Weights of a small transformer language model: 15 layers, MLP 768 GeGLU.
MLP neurons of a small language model. Each row is named by its layer, matrix (gate and up: input weights; down: output weights) and neuron, and shows model dimensions 0-191. Each number is 500 + 50 x the weight over its row's rms, rounded and kept within 0 to 999. Numbers have three digits each. A neuron's up and down rows have the sign that makes its largest values positive.
Before each neuron's rows, "fires on" lists the tokens most often at its 100 highest values on Wikipedia text that the model never trained on.

fires on: " |", "n", " month", " also", "l"
L4.gate440:499495428508429490560572543541532433636492485549469412583556498630494515457554452411513447517422491546491436501465506384480458605588574507545553410540527467486539561514531505492578521395496535540496532516639525502591483532442402484482499517541511566571477583468668483455436475561434510592540579501487507457545558491448456553550495514506503482495522540561491594528447485501449448460442474405486432504505521487557522554562531490518475524516509469498554545565534497484484574482495470532444457560531482540590539598543501594428551538531583450545484542490484522457524559514534466472
L4.up440:458486485440494485542610512518413490484511490480592498508506521365501454505531455473529558658386568485491491514378531574471376497434532428440543570449386535423561455534533541526431585547448489595554465485577565515515527490457410475505464565444558492551549567447544477473461494443523499505590604480464450540505593465489545493468567400495479502502559518571533486463502494468466513456481523515507525491482592529486451524399495541502519467523520445479476494529471416505515426499462500451502443471429508439480432419628548512498497539527489447500494503459490499428494502494549522544
L4.down440:538541471577488528491390457437529471452534474531499555494450522527488498519482493538476469409493454510599533520544437487565656425547420597562537494537492485587472534488416488476552442501592500470455491435417427511406495475559601498462524413478452418455494390567442451585526610539571482455448444409470538447481436535490440416492406594511505557512490488525505511495539573489546503475473490495469523423416533452511470551491537443555427558488411431515500517454491466450536605523534538536474475588465510491467570570465524402579461509558452514460519458545476549522492529520458332456

fires on: " La", " |"
L4.gate636:544597429513394442476468475549600435565523553553446484452536448500559519480518541459491477654552536488479468558521537482491453590535549490536562507429472520483423546594526528493586553501480504488483448486587530520463505470433416406475541593541544573592491582464510481478509491431470498533476637512487508478560461506400446523400535599445531546584470526463510438506479511483535441531408457492478415534536558501596440529527484492545559513561488486572507521556538514526562449508489444484437489539532496562527493516484554501489445429541501413572447412541432539404579499545494545487
L4.up636:412532500558479455538436498466433432481411487491558456468608507529421579388577432495539489586558486400569544473488475459516497521580551412517537564477460526590449413513544479492469520476459465419500443491438518497464462517412466520578534555521514514593524552557513510498479432423475474509476521569558475501476485452500490555420476379431605432439587586409482448439447508464481476528458510447456552448489490443450408517553391428529530485541408438524468463495473583417479454475461568453507527414427544399472532555451442474542413455586451534436508530461478462467569444511496469416
L4.down636:541441486515582471476520562487524490470541454567416527534446483459586518621513531580496489436501555590466470406561553542508435486459501605489500455546522518472505594488479512579478469516527572555482515500585467494545505490545472532372459388491467515492526389496518458570520546552504493511546459431385443461533447538499506470581486504552352508440446448577574628509466557531499540439537568556570458505501474571569563479422546493530495524482476513371567473534474496499442599410513521520466476516501530568470453413533571520492547561464575557457520480548521516618453491418560500558

fires on: " |", "bor", " public", " University", ",", " by"
L7.gate98:450540498493492432500533596482590520528521509499515513538517430494528495528546477429528519529475492421442476467470475445612503579516441572454456508516545503539553552600489482434552515508549516434603411463490489444461434474494512460417443498452546498455462478560484495607475570399541515509521567572552462585490443483492483546609551520505481553557502526517559485562476520548538459521566494549443503423545572492465541486417491538545472504516522476581529573552578543476415530602526525442477436448589477492485525499542469537476507578541490503531518409514424493449486507475574375470
L7.up98:388577493520518449579569487437523447549524437443492572434499408521580640599567536554511497562458521416519553544458456438521471540478444555486500491539475492438554494512506497501565515482537425495517411563538530438440441555523530492545565485539351585486593437487494513496515568522505483537458494490465514572450527496482461485455465454493541562560513441511522486505422514509482494479483439487562488552535528497521464507489512500576518490490487497557446568515556423477540548545420489447544548458500423495570534487510471621568529451498386482578548540546422536501434534410404466477
L7.down98:446470413529464547458439510499517417550498512473486477456536542538439471511434447519384550498453497655408453564523546560483467453484505483597611454525437571471459442454379529544441484568500478559444480543555537567542527579473568454488570537542478428477546549449443465494500505507502497500460474560554560541460591470496495544434537577458516455448608443513491467476604431540479394474523522436550517465521459487551523521465533519363465460498569480478440427467468454467548485456514545525523529557462502606496482540478484440462563593449553449535495405412470531568504502514498554508

fires on: " of", " |", "s", "age", "es", "f"
L6.gate17:440484516526507466439385515447455565500466468518494514476536425508547530523468457472459486476474418396523443520514433496541513484518533458447493425480475466472481575516436550407413467617504530436612538389496427567504483507532467419487503469474488522525435512456387479553521470497480410528524424410500507509515500492495457542568508420562467512485471510519484666493491520496501441520468585471449451532423498480607432521539502578525563463445564500522510521499512497488404508511454481525595531537587599508558474453480551510526492534487548491511495447528386447523484554519432475450
L6.up17:509466493531497440492568547406489463542592469461421579460545529448541536520502534499556481526439501448510420562521486469581528450648524472424566508497389497521542459505508530542463514544451470423490519470504499540363534493508442515516484450525479533443476500569474517556499458483497476553482470503545596496484522521560499557559476570429545522661557446519517658535501515471403458430507563445540522510610533532621450606466455484501517450452432474507472515438466590467473578494543461457516529483471606498440498533515500469506473497477503595469503458497518459489433497512508515449
L6.down17:463487615418530450497401451464554551481432528507652415520535475532457484422549425463436465513607547609469581497490510492625496531481534566417569536553519518521535525614484494526490544435520445509477557591508506508700421478498482536453554366524571509531550495448570507466464558511457495464486472471486460490467397468518468434483468468548513527441592502436459547500509551566465551503541409500465580500530546542462572408556398509490434472452504524477457497546560523397592528489502491498483536439529486432517459490526437557513524506556469450522410526457453413497481466484530558439

fires on: ","
L5.gate367:405451542522474545503550499461412505599416458472490542515555458519510446481433476511511538443445375499455579543427481412522509619423410507525503537493427507524586569509486427495450481482485532481508503470484545485612510522498517464544602463475426564519463461468576464405443469477504485402472542531605484479436499490560433517464430484512540495529492580451518428447475390593389455480518606501439531528440498475490514514511543459504529444531557562464572511531498519476458485499602517434488468523545499500478391513500475487412476479512569514513483469530483466551574519534475470498
L5.up367:530464521530624538537583550536543463495500421451517560494535470451433543459544469531524403510547481534520571563553453466518494573450477623563449492430506428424520481485547506580520543456485465610518459517441483522513541558478544572542540569515422430446506400566548464446459551499462501494552574578539557568481483444449485511539467405519554522528499542482499533513562450608569572483507590527468504444506515411339479546531536441491528510428506404465450697451443401538465542450498527455579474436490495491513409481608585578481518525559520488553468486508510602503527524511479499484
L5.down367:534494419542533525521448435494581540389498529515485448458496483449504594477473452473493539450506469495566433553488494516409479425508549467573613457549484494547492493502602498489522501439518411505431427550481521507423554629544456531531483552527496440594477556578450496518550533538490512506475468573505469502494567490572516476542597515485553535451548477497488515526537426463531490545502476547512513383465550473494421408535458555469472499511510497499313444526508513581448523537438501484534533455463526514514502440508453577569476606469519432472500505457486542539502418543497520560

fires on: "op", "p", "–20", "ce", "arch"
L9.gate332:532452449439502544477463544473538552571424519544493432499420474565458491577540535546391454534564525503438477408495468469421524515478520406487474613502504447526521485530538439496498508589516527498485531437489464545474468502517495498447468449553518501417561427545575467495553466525521544419545375517638550479420555466540513509502489573526534452531537566469427431511546413437484507550554458446526489513500465495475521483571525447429483441538549481490420516533494456540454510395562483471464405583426569461451440439518494459452580474626487530479490382469442427435553461524457479604
L9.up332:489414534456437585495505463518494528414465543438523530549479585549574438548515518532390548528417480508464493506450473548500462433554492511520498514505522461551459482472577520526439495506482558411549488502501433549466426534591510503448450551483493484513528429527470510475496505498455499424499484543477533496477513569497454594486516554506461502506596544451465495530455616479423582486467549457613461525551378390568590512527526492482560521436476567566421603473495516558549533525517450500471459462458534430552519478417463498371592442498467631501419557506517406577521473469472558572
L9.down332:524538610490512456465565442519447452514524519509542527409608487458553523551482505455480558447493480443481617564461444414517492557527545468512493418555577480462536457591553477463495436485413475551497512578515515492543492558426515460531541410508480492438515469482500495500464476521540487529531576559452537608503421598511607494479472467562475553466487505431453512434576407507526469612446617507486564315537438495476465459488505490520520517550485505411624456485534487502449416533462523487603519522533427539590480493600461455548376497458545499556490523519511530511493514526436462419

fires on: "re", "ri", "all", "d", "\n", " Washington"
L5.gate619:536411566521420513431445468467523519536477530570438417491469509533469425474522547511494479509505525501396446490348513469447516642506498469445523464547562442535505567535386449507482466488530530492522499476479513439438619550497473478505532399494538523550547484447545476474609481521528551518390475470532436577475565571485577515593474480562526481458411462526479428521512432519473605435595485472496551571545567506561536441462539490579479500527577546473514520515552505470526449552560424405570472485543551490548487567497507435494472484554457489449470477535479469441472564432449423432
L5.up619:506683572539471436507461469562447550531576536451521488458524545517451504486488584488568473667603413597520557540492498465469478474419482525466473572482544503540520531537510469500537533388540577547445447556511538494497484480557485463344500493507485420551447536441493533511565529473537518536608474580557517462458560522484543540487547421531432539593436542475477532479428567555442534476580444467426484539451570495540474461510485496514415522546545470572464510484528552541468566506473520490510503446496568504518574493453550501546496504555500471362444492401522520475409541468507470517
L5.down619:469446475498560506502527472532576532513477501546531563489472433418394493532539505486494575465558616468409482516492498502442488546579556491529469566493467405482508474396496554510458473474481587503481618466571519518404495489496484451507517537485501505516473539382535509469483464508435445504493512605451491526440506584437552422454442526454488358499506507587521469549520515528534546503517466488478445502481381529506432408557504508549481481473470502472501590617582552525548429549490415549469422538516413385496435470551517472456467544525486487559481506463475455463544442525475445539

fires on: "ip", "s", ",", "way", " population"
L4.gate233:565504519541488486521546443489503518481647379592445517531541557427522501490418520504449498457470466569529560495391431524519553493575430567510500412473427461456530402431447480457497434514455457509610467545425492488478565518471548576454520468497416449562535449514470515533556431473529519494497555533508515472415468511484497526634485437519390472514493498493472502565437456507493497445542482604440492507492401580493486475599594520501517543445497559479501515502539522534504490474503493542444460502499432486524572431559517521453519446509503460561411427531539416540459447516448554486
L4.up233:467477483424457514534581679454513485614522461480452474455489543524457498460477602415405592461554558447464486601481656449467372518540523455444474542441505477627472530517601553528435452501509455547525509500504475408532558596471396444488505530492523456536488501556543449508476528533509590441608553516511546478476535470529502564433465423542502580466466504574514482517513469463496441548530521475445457518485505490477541497503420516450592538445485488542509450483515503460423499525483519460557545392490550497532510468473400443479488527568538479426524490539506435519575491525541458481
L4.down233:480517549548514498498503377544550460400555521573561523543520511423586415480475492567618400531451454495566552504497502589588540561488444495490476463486525475332536452478433386537517525462444506488597469538516479565467474457515563495499539499556484511543550612538459507432450443469535380503464463529521482507487509567486530471520505509461565455529508469390531528495456494522513492484554520499492449516473472507535416490560557450506456408440464497453487554556516543506482518517450479490497488549425533501532521447552567520455556511440460542534453367540514449468496524485426451578

fires on: "s", "es", "ta", "ed", ":"
L4.gate591:434460540491510556448435432411457537501447471589522469450539472483534487515540563480518521473552484427522426485544495566503472544483452500459535562532424513606597534468510504483485406596474593522534493489514550390461533504420529487527480505449521511618579573509462510499564505492608509542469511507407590482550626470493443482561529462513389534465503517559373572507545542527519451468536561577541431477420455531483515509459502558594638583480530544515543479448563514495498463464429439525587548521542659500534475470504502459486527565473471462529445618602529442506569434518534519452
L4.up591:467482425495555539491549501466578502501497519468490543540463550478553490480486541541531511450463469415550538530452536512542498505539424433506562494568481462513433474530485481542550580493450437521482431426503500494493568551545493507504437572481588422498556425508454494489484601482608490460496593566389548528502486512565603500462423455497417490562469425487482477580523521457521534411452498575550579459560550553457500449528579496482562554484420557449551490487408498498387501460532536573383480414506562451470509485535535478582507552457482488535369404518602422531537585575517451544
L4.down591:564517597475548409524458499538453485451482479561564430471527491607516444518524454460472519478533516516473486485506477460455462464466594553493469468394508484414529509556541491489478480459481437516387489540414454562566484467504537527412522430515524464526503557527597553478478536507413510474518447426576411506477471497394476502571552599471484501436556494492513524446483416565421494541473384482457433480569563433538559554558464518505379436539561386460423500467524460460500492549463515371479529569409539534555477454518535517435536471443591521513505511421522550482471507484559502511

fires on: "s", "n", "k", "h"
L4.gate181:527518511537362487434493504454436498547418442525491488525418591506457436544492474460517372428454478496481510495461467465491493563522471538479551440448493474447540487581505495440502435576456558511521555487487483486553462566428519548472530505513517410515609546492528437492534584615503527481475545573483485541513511621520501518611462479507370587485521424529463470458443459501574579454582555411529444499556515373414518531567423445474536455440559546534550423512472518416492482414482506431515442526539540491454519515428547496449426507567463581509545481551489449426492487520483531513
L4.up181:418543466486520499524523577545603471496495428485381462542551543481556563535480522590478514562472546602481513601411474485561403477509476393486546458550426509441514442517470510543582463474527487482626498469537541470498450468481394465415600474512528512445508383476492555485502452565495470511512464461507449527516496488486470536490543555526646380527546474501484476508479497558455537535457521582596491475499478587578543473456502528442467484518574529556488409479459456386431464421477508432385460489506514419489481432456557498540524471571517556510458589485458531567526495525501514493
L4.down181:632404470511409546546452434449497452459558472480500573497483455487496484462406531486432444457521483411461535503584518470437523446534584588512583558478508500548570452453452480425549540606608532554426525578519499465506441521449550593488412468533444502527618580549517473505580569500543437473463440492503567490511514507453492559651462487517419571454520404558597533544513532441573451526527548484488475550484528460507513498533517469520475487493506479464514491482540553513568544588518515520517596464471495482497476500554493522476471593456448396552575427556517537459432478514546499512

fires on: " "
L5.gate629:466545463495435503524484405494482551585485489552449487472522501497478462524555486522532530365518404415515579460441438523466531463466434559539513539524549522469440557552515418520499441463518596599479534454515530478511490458482425481500528563482546560545543489579461514565525455482491387397514551466525537428496425522469390599490455534507558462487481542515523447489596534532565448521462530451438489547515476350562453539443550494513362457560472403442495441513566508541514541420537457425468531594506535494525493526530516549496571440448515481473471480456478379508533534566507550425
L5.up629:554582512576573559555445449449519515541479525581521548488465525528537623583549508511623460439506439455559438555433493443561463524523469459481557487477547465569497504429506572476487511449562526572497553495514620484515512542521480498555515528458492520550441562537488473536538416487452566554526492509499500458489502541437469529375529393482528477571483554543449461528406486584475474498451424542490528462456519590552530560532502432569477403524464452476546472504503460481540497511476430494533460509534535501582580610392506594499418432451545465528568405493567600575496524622450483554
L5.down629:464509472472500538481540555563447511526480480529436532416464424483439417554513478503439504507500500535413534487591621546514506492509516549511462499454452531420513501410487434533521485492506492428525428455481404553516550462601499533481475523519544501490409507515449557509549477456482526497421448449497454485521545536421543456574539519508486504533473443490483503483571575506480535524536483418466487604538448517503528511496488452523586517515457553480815498453417511447461509522567491530471475541463531423511482446544486470490456545543502492496495498535516491449546515419550514553

fires on: " |", "\n"
L4.gate95:345560532521499474488483478542490444500511436540447497429511408479566574482478452562539547539493489466511518533465512451512380513472465435556469485467492501453447527597507470517538481463423615500519555589520503461511524562398419463530494445555553458464448503470585547403410519509438521426493526502522541489468465543495417552555470498460509541492532509572489463625522421602600467533411559478449446532503547491533485616578505495550441439563544500527644527586545544464551512508534452560528540459511478527475488452467593488463586571538544533487580505511391516502623565525436418430
L4.up95:462496508412401501474477485437533488486445545419524493482511470521570522402495465431565532570485471453542504503478529510455498594570501562392471517516550416490486487401474475539441526494454506470501490525461619534529569629536502559487531549550490516497532615462486528374446522453500507541498441526576531546556490521519502596520478454485571411462529530538479455493600475457462500542473395508448492498500566473592440575421486364505488441391491552430503469488415510473515491520484532512463572499457445514489483509507534480464504584535512487534442508449349510467487543541525514452
L4.down95:536465555522564470474588551488490463537494428520509446551487488554489407605418494479577483448502475470540417475462518450458522502406438476591526485496567488498548500512434505556488472441531472460541501378518472510499382327525540484468501443490507458483549458473506483611550443465518554519508497488443525493430542443474534543498533488597439460426527573513496499403452503482551480516460477506527485454469365486525541446543483573506477518524521426415543521460493510565376541511467524495483401502498525449474471459552474494494475434454450533435518439475564463559467484434522432554

fires on: "c", "\n", " and", "ed", "on", "u"
L9.gate497:534478488391492491439458478530523509582448497448493496472540524519386464406512547476497468411507523479464526535435479530507493540411561503518487514521452506574544500501487507541427409574577446497390529574438411550549492535544562545520510485458606436492424573592520450471452438464529576565537597511510459547511527486444511532384496454455479388465518633471432414531515505512539457502432420542460488473450532401553568463593551506500521473426504536498501543486593567444512513503537483498479467454466520539482560534455414482479517534433608437460523484470507476548592535422585444475
L9.up497:496512496521424490465407450458553513430453504470590460541423543486549595546543511556545513492456424429536504510442526556507468438455538550558509563545525544537645479515498480437511456500469457481416534553506515532507485567581487530510596504437493526474568573533488372503499596547547449417605519446545544550566433505538492507537397526477487510499564472560504551557516499519549507488503562481532534600484477472433424565546454568519516495450518510484479530461486510511510501572473456535526544355561518472512530450560483625495541592458472512380504451426513441413494437515497386616
L9.down497:551455548494497471517468483563415563546488562506446448433563467544453452363455495490507510466561513491433520543517572548553572590528446422486445485541464598539452555512504478570462450598557488476447483478530470592533531408582459508435450455610579420487507517469548568553568510396564499593486504577482506499495488522502539427440550425498469514523496590489485447450467545528478574419512397505424409465385496494452554455483536476430470551412437524561448544481553466556502533477509549352449491520501549479443515517433465463454551549461571463502443567541534537550484546579468535451

fires on: "-", " 19", "n", "ine", "ten"
L4.gate285:481492512501476425495429503525552530556555485465427582538495509491484513528482495490529427428495470526487525484447473574457495492612503483547409499515533485489486460533460443426596562513488481505516523449529474448506540552522465427423640521574554536426486489532528341474402599511583511505541514519566429488550535572436539526494555517550542474458489481526503541481462427512407432539493566492534439526528579456486516592357519561470487464471540490536487551576596597481510604495456457588504501460551480426495543553480556552643486547542526521411522435503433521456451397467470460445
L4.up285:554465367538531509536487510498540499406520614492546564524375532505497581539517413538520489487493373438503474505481515563419452467560527521482476420482523487521530499575555523429532565604477501456468472469539495497509483595538571484560540530562414506552481497506494479545409440491529476483434529511505509502522467584497509457507471464421594466504421536439523444574598619405504454490454569508523565460536530509581464535465463645504558476545433570494441351478490471535526385498514476496492487480554500548462490444549548491483535419464531587487568502485467481444502519474494592487
L4.down285:561555546399541521519513502501444496562408404437516496450529480458488472506520603477511552461484426435605517427449534445462527466464458503580389461476463587489520424571398495500449420537442555494572453465458537464531497487455485536510519532438515493516549501507567545498558444515454497481474521485421525518448479455576556468486598512469505455553632401506498457397467410564609493572504563570467496455384447449444511540501405487526489493429515486445514528521454457509406624500462547459501457488395551556483427529553511510435538565494548550532530466505472450494542435530502481441

fires on: "ed", "il", "ton", "d", "der"
L11.gate531:490481552480509491484492505554429531453452479468467470486509497523553365569558446536545528358498401502485531530549528551521426465504525471518479526425523522461530512600520461491456488458510452538483503442452495514582571461536515536495501448421573535593567463507507577510571430555483428465455538552535496520466512496459556480533491550457470663527462538573502427554493414567558530514486505491459523514447495495484514487410577502571419436459499460428480519469504566492503499512493485477502458510586629445578418526605495556565487456644597534434520515464484525425553478378568480551
L11.up531:535468429501414534439432388462491503542499517479452469439495407462443522609457451301534493460551533474502438477491626575495555514584545455468475414499475492403546548416488506500530446431485499539498454545471519490468520480535500582493542476467531421486477519492537468579427480424503473433535463462525515554409516450467515447539507567509458476457487526569481533562492466494595473559467474457458486445431425390533541524372513512430473568582479482459510507408530412407444445485536499533507391481610493555480437516484554427518549527588540519519568480482529454499538545473549511434
L11.down531:541503477531595531457448453549501416631467533580430477443457543477496500543532489481630559582494531556495481431507469493489526518515481568462479508506528485463424578530476630598452485446583488538546473482489482532449557521423489501435529497500473497496509457497506498447549504536449558501452545504384476427507488533488496516611505568476535516550518489516528404461548427475468484537612527541463591437495589596457483470603464484462548430570529514542554530508489491524494558522463506528471481464431439505513429465564480530539489466500531458581422553507516480533559539586536444456

fires on: "ed", " 3", "en", " 5", " sign", " 4"
L11.gate658:546514521467509556513460559511469544464465486461462513511461518476467531460489440540398474462514449518472519479374461469570421465553479586481414499465404526550478571482485478409457527549522518482402510475474530535495426614475637522349439476495517608536495513495515419472477485543535566433556446511417392486423533495455564610428537469508448447567479494658484465489581482450473451593562581508569495491514491491601600493451546520543537535455520525471490521470442473546477544491463403499558591445551545487442502487423420558463449597444512503500503570505528458576507506457525563529
L11.up658:540482512505472489523487488517514524345470363477527477567420532466476529488457466584520557525511536528470463458460452483474562599436508517617477641585462509447525564438460495448453471529530540548565524391482558451504501429494458392542529492470558544538441483575477481541523464552553591459513548473461490479492474603524495542423493444501567456508572474474434475467537457500568444513558468483502526452487494523485551420502568481554477554535514488586463539461497494462542478469481497404546430523471542476562445463517448543548525454447522566494476474518601530442463534499533523512
L11.down658:427465475507476455505472476411518465492528455525520434458407532523547509534541483452553494578573422462455592511511545514561449528543525521375453497482413474528492525450516590603529550537443370569432490505522485505502411512603463557456544491460484447467536531544548415564572477520511505407424481512433514501457445546500451602429477436467540467407498450537520451500514472466564496527518511525480662401537451499534482493514521372583573570447520513473524561533626499498434579555445463459537568585405510514469510492476491543527478540467516582535511488570580457427388455420437573523

fires on: " of", "el", " out", " open", " along"
L5.gate728:468500606486554481401482444550434511512536445459428423468531513606467560479518544508483461456576405512409556514461514438476518485500477455513459499490511478463535467554429463458483573461544509530465425450470455527513539573497541403428592434483514516409528496505509540589503518482545482517525543476555522523558555504444501534543452498526532426467424480626581545490478455517487554564516491554524572482508534571477461368516490461482441411540553549481416563472545512457494516453527402406383503491539572547446513501474480508567488476520578518435529475589441508523485532564549434474
L5.up728:499470546614582397445523405491401465514532588543587526482478511460477568535536507526481508452542524462523553525491527594537510439439505527480532478553496583570517511482549520490415479471444468469378427440467542407536517631480503469566457520516527488533471479517475531500470498535469451443464560463483618501437487533468461488528516476505456480512480402542539515483468494482416556524597434473531557484526462457425470472526582466509504485527535522504462524407399578514427458453489377456590480475513539491429499560477455527537477450510503594513509550639410523524572532472450458509
L5.down728:540510510470507492527484552461454477447432594508355581589459414447524412420460320498570525392431525476453406532544448567537520486479410474600480520460557496582468547454445505525502509606485485492520475512452483593493459477486533430423423479550496516505491516441475505431540538503480494545475442530442537550580502464475510453500482539493437590600496462471488440530516488495503454492553622463559541469474492501517435482546506515486449505402517477491516513538446491505457466484443584476410535546512418504478516472446494416533589534549559525538590532365600433471526381476493546445

fires on: ".", "-", "ten", " In", " To", "lo"
L6.gate392:493464463545422585490453529505429552532528422431428514502547557564511476376577425545433453444563417434459516413494555465407448481479505488450525617396454498507533438394432560505554548501577490448566475534577488461560464604547524515473486538514533497479431452500481477539447363509568494419501529450508499471542556524505460502528560541454475451436470500499565540511484429485465514468467613530543372476525468576491530468507504486507454446453477531504456419468509526461413458486494438550494494380507487431498538429569472523636528556492510480508495454449569453485477476474514452494
L6.up392:599522504452491503498485458417577488528553578555462513521589447509492515546567392494380449506537506441535500534522411470483413504536501432435540567422538499490484504501529593426492451482519583532491439407525552566553484567554526399442510424526512454393459439526495586508537516552548544469485428514498484555565560596544573487435549556511509547552419556541494542542494435516492474451432510500433435493532487545496561556585509625377474522487456476590549475507504508571439545520543441567522565494576599521417509490505464535490501442503502509478592439462512474503492565414478644475
L6.down392:562489532550510546592539506595458463536446568478595559539485549508527578521476548486453532479537542618594555422429572508526427429535432551476506440569483512584523479577474422569451449420513470564492558510458441477523518516505593519503458574483538503568530516534457513521563491460456550418547549517469464606450451514549587459431496436520575445442553578468562387495505483590517437489486555441467454441514508524456501515492567449573536398514558557479532466522583482489569533487512574439492420602465483477557432526501563422531525479465503429563450579530478448542521495510571536494

fires on: "–20", "\n", "–19", "ing", "mi"
L9.gate477:534436492397506579460460456546501520472473522489547552514524426511518465439491405461447452532543542535492479431424463455445528467475544476486485523431489439602491519479530508468474480507537549527556494466528533504588556526592526457562431506486471466423539527519398434500530507549470488465550412568484398519467517387562560621546560443535523475464524482427481550564530460391418537518509628589497502484535460442564609509558439487530503407504505597469480512523529421469495433534477514452500489531467543421492469535539439531468470503519455511542486523484554427512594573498464579494
L9.up477:578467520556370471397502541504482477539554542529481546445559469435504482517551315411426475546560495546487523442488428535556535553466596574598529520359449422497572416514560521498431503506548487523458432518510615480558474461541486466476519514485483501505538549547530554486583521534478432495440467503525433505472507406510481500477582448441568444515490516488488487477539532516553410530446560557500455482530526412499565423532502480423429550517501506472487609503412501452494515466505491468504488513444507549346564486523535569452465553456423465548473496492505565528513558649520523522
L9.down477:534538494582488542597592421504472355587584506604506443543577482520521494547509581520532595453425424552496516648465525561465531602463465609524438525527434491538540473508398504496508454513519494515499426468459457602447528527533574491475490437407486527451545522460468523476520472478572495420546533544557543470434545416424490560473559445530510514510510482518447446436419491593580483395484446487506534553540463529559505527436485448573502571528503510494552477460539526506492492483424473542440509465564531509431521572404465431490549454532471486582570432533442445558481423513480515458

fires on: "s", "k", "ve", "ger"
L7.gate753:525507500529500487342544428426450565516378485522534477469506545466584593563513515480546479392513495472461513515401462472542519555442478395522472485489440614560471507551555490472446541502506463468457427441487582503499456596534522456480416477551559387532503534526458478524451535491573533531450476477505459544492511521541418576499533450486359488520466544568518470484419428487523586407436540481401460470637460518513587455446453453456515475448514527550521543523503461503553453487482476527519541477598544505493521363499403481450488572509490464474569557424576505473519507489552468545
L7.up753:440591513589625472446434455494539478543518528528540436470530578495513469533522536549449470489418486504497527483467562543488521470419456556482403454456514560507585444574522494538551517581532504405533473534485521523576524440454531553471506541465438564499460396438505507546565443509485533585497445467513500428452526495413473452513520546471465380516513402433516569441573525530483487514504499473514556523406521485440517461487529493422472539418482528398556499501535432428455549452545509382417503433555496387514569436501466589572470690450552533513419517490547564463627496472570538467
L7.down753:606517509483528574434557549436534535439510398467535510510530452473535446437488511471457438532458494582465499527440456471551463509522446424497467505529518538452532537501553495501541498585467526509495501557508540464540447445486517466533408486487597516537491528599591447508499534450580385501451460535574527461531479494530425407506491533439441506487458470554486482467343450459472583431496543486476482558583524531503528523434556492473531547514458495475578487459534527582479528420550554568520514522510502513451490431523529453533532496459461435436554528569566470480540513653480534501

fires on: "R", " Y", "Y", "Z", " Z", "S"
L8.gate700:462442489452472438497498546497534516550538480522562534442553487452433472577478474546538519513506437477519365490458508500578501502413482399542541464551547448530584531581452405533535414524360470544480450518560453456505585528522443444527535543504433492576585515421457505487443459562513501481521516479459409495484455571485507515417420508555443512481508494437483476577503528487528444408470593502523558574405395556467534507464503510546552404507513526513554530486497560436525496438608435421470549473538542446542398550603534507580604503470565466428481467623466404456528497508533466470
L8.up700:487491526537558531511479557529483468504494544478551520585508479610530527450487496480516559459565551477443468411463495559516429516555557471566522448476455474450537577502581487392417475525478466536516430476487384505533516568506469582484579388539545470523495532436490385538568480533556560404441379504470498541612537493391416531457417547556478453429411501487558452519519529512504477484563499515485501440555476540557410532562435389387512494495537541488426519532541512561429532570538543445528578570424447427458540495513484502464529481525568502482430541492541549494480424624484508552
L8.down700:422467466479492605557534596534568421471515530584595441487505474448452534500527467518459510473469528435498470498574434472566470497546525477515577450634509447465502570504563513439484485594447554519490493588598452504429521552543437463427592536466440468683581511440421604503461475521522505448487431482539455505554483544485489481427427602521468507501495547483486512571526423506490509447490480432447594560438457594511499528503541513517470456583470556494505534487584494452558450525535504481436509451396491499513529494539491471501545489426586535495488508476538423443510533543500437517

fires on: ",", "|", ";", " /"
L5.gate658:386491596456446531497484531405514571541485517509555447480515485496470556451497467444566567488506456497470521466489484548575513499560503473493470583400534404525574556599571435407410483461565516506372416402454531463624476499537478475451471545541514487516540456540403490518546491487561448451560488506515522509529639543432530557527499502578555504454418454500423483427530445431458499493511458500552537498451426429508422448496513462550481473516513531522462561526426507544502496522510533446432535440528523472490482418523457516497494545525480462528578458477520435468523583437660460559
L5.up658:457461513468517404492519540433487462523525517545521517487472497571402500557553362457515532482415466548513457463544542489501488560548480539460400497469464481405543484491559525540536492506430472501416464470512590520608455530455525603649463557448549441497576495493431516501523545478461544573574524572543548418471543501403468544524531472474510487545500524420497524567466555586495591497481443469537476512548448431499485553516515435575500546597483402490570569421502403540472494481444485546424549546465563515512526485465516406426423506515512546553510492474433522533483520518517484439
L5.down658:414508473595517499478422496579483458509493489564551552509492481535451545554531475515501543496423499454488433623549530504515427474556414446513459444569458401490517534569486555529446472565584458424525524447526445472459494526425486466473470469448508487534466508445526483573434449442473497504523482556533503607497492475487503494496581485516482484507584575481480508574537491488608471565422454494466416521572506528450503514613507472383515547406486471635436551516658466601443478533530441559586439391474385569493521568509489538469498510511497519478482505572512519434497468526503516501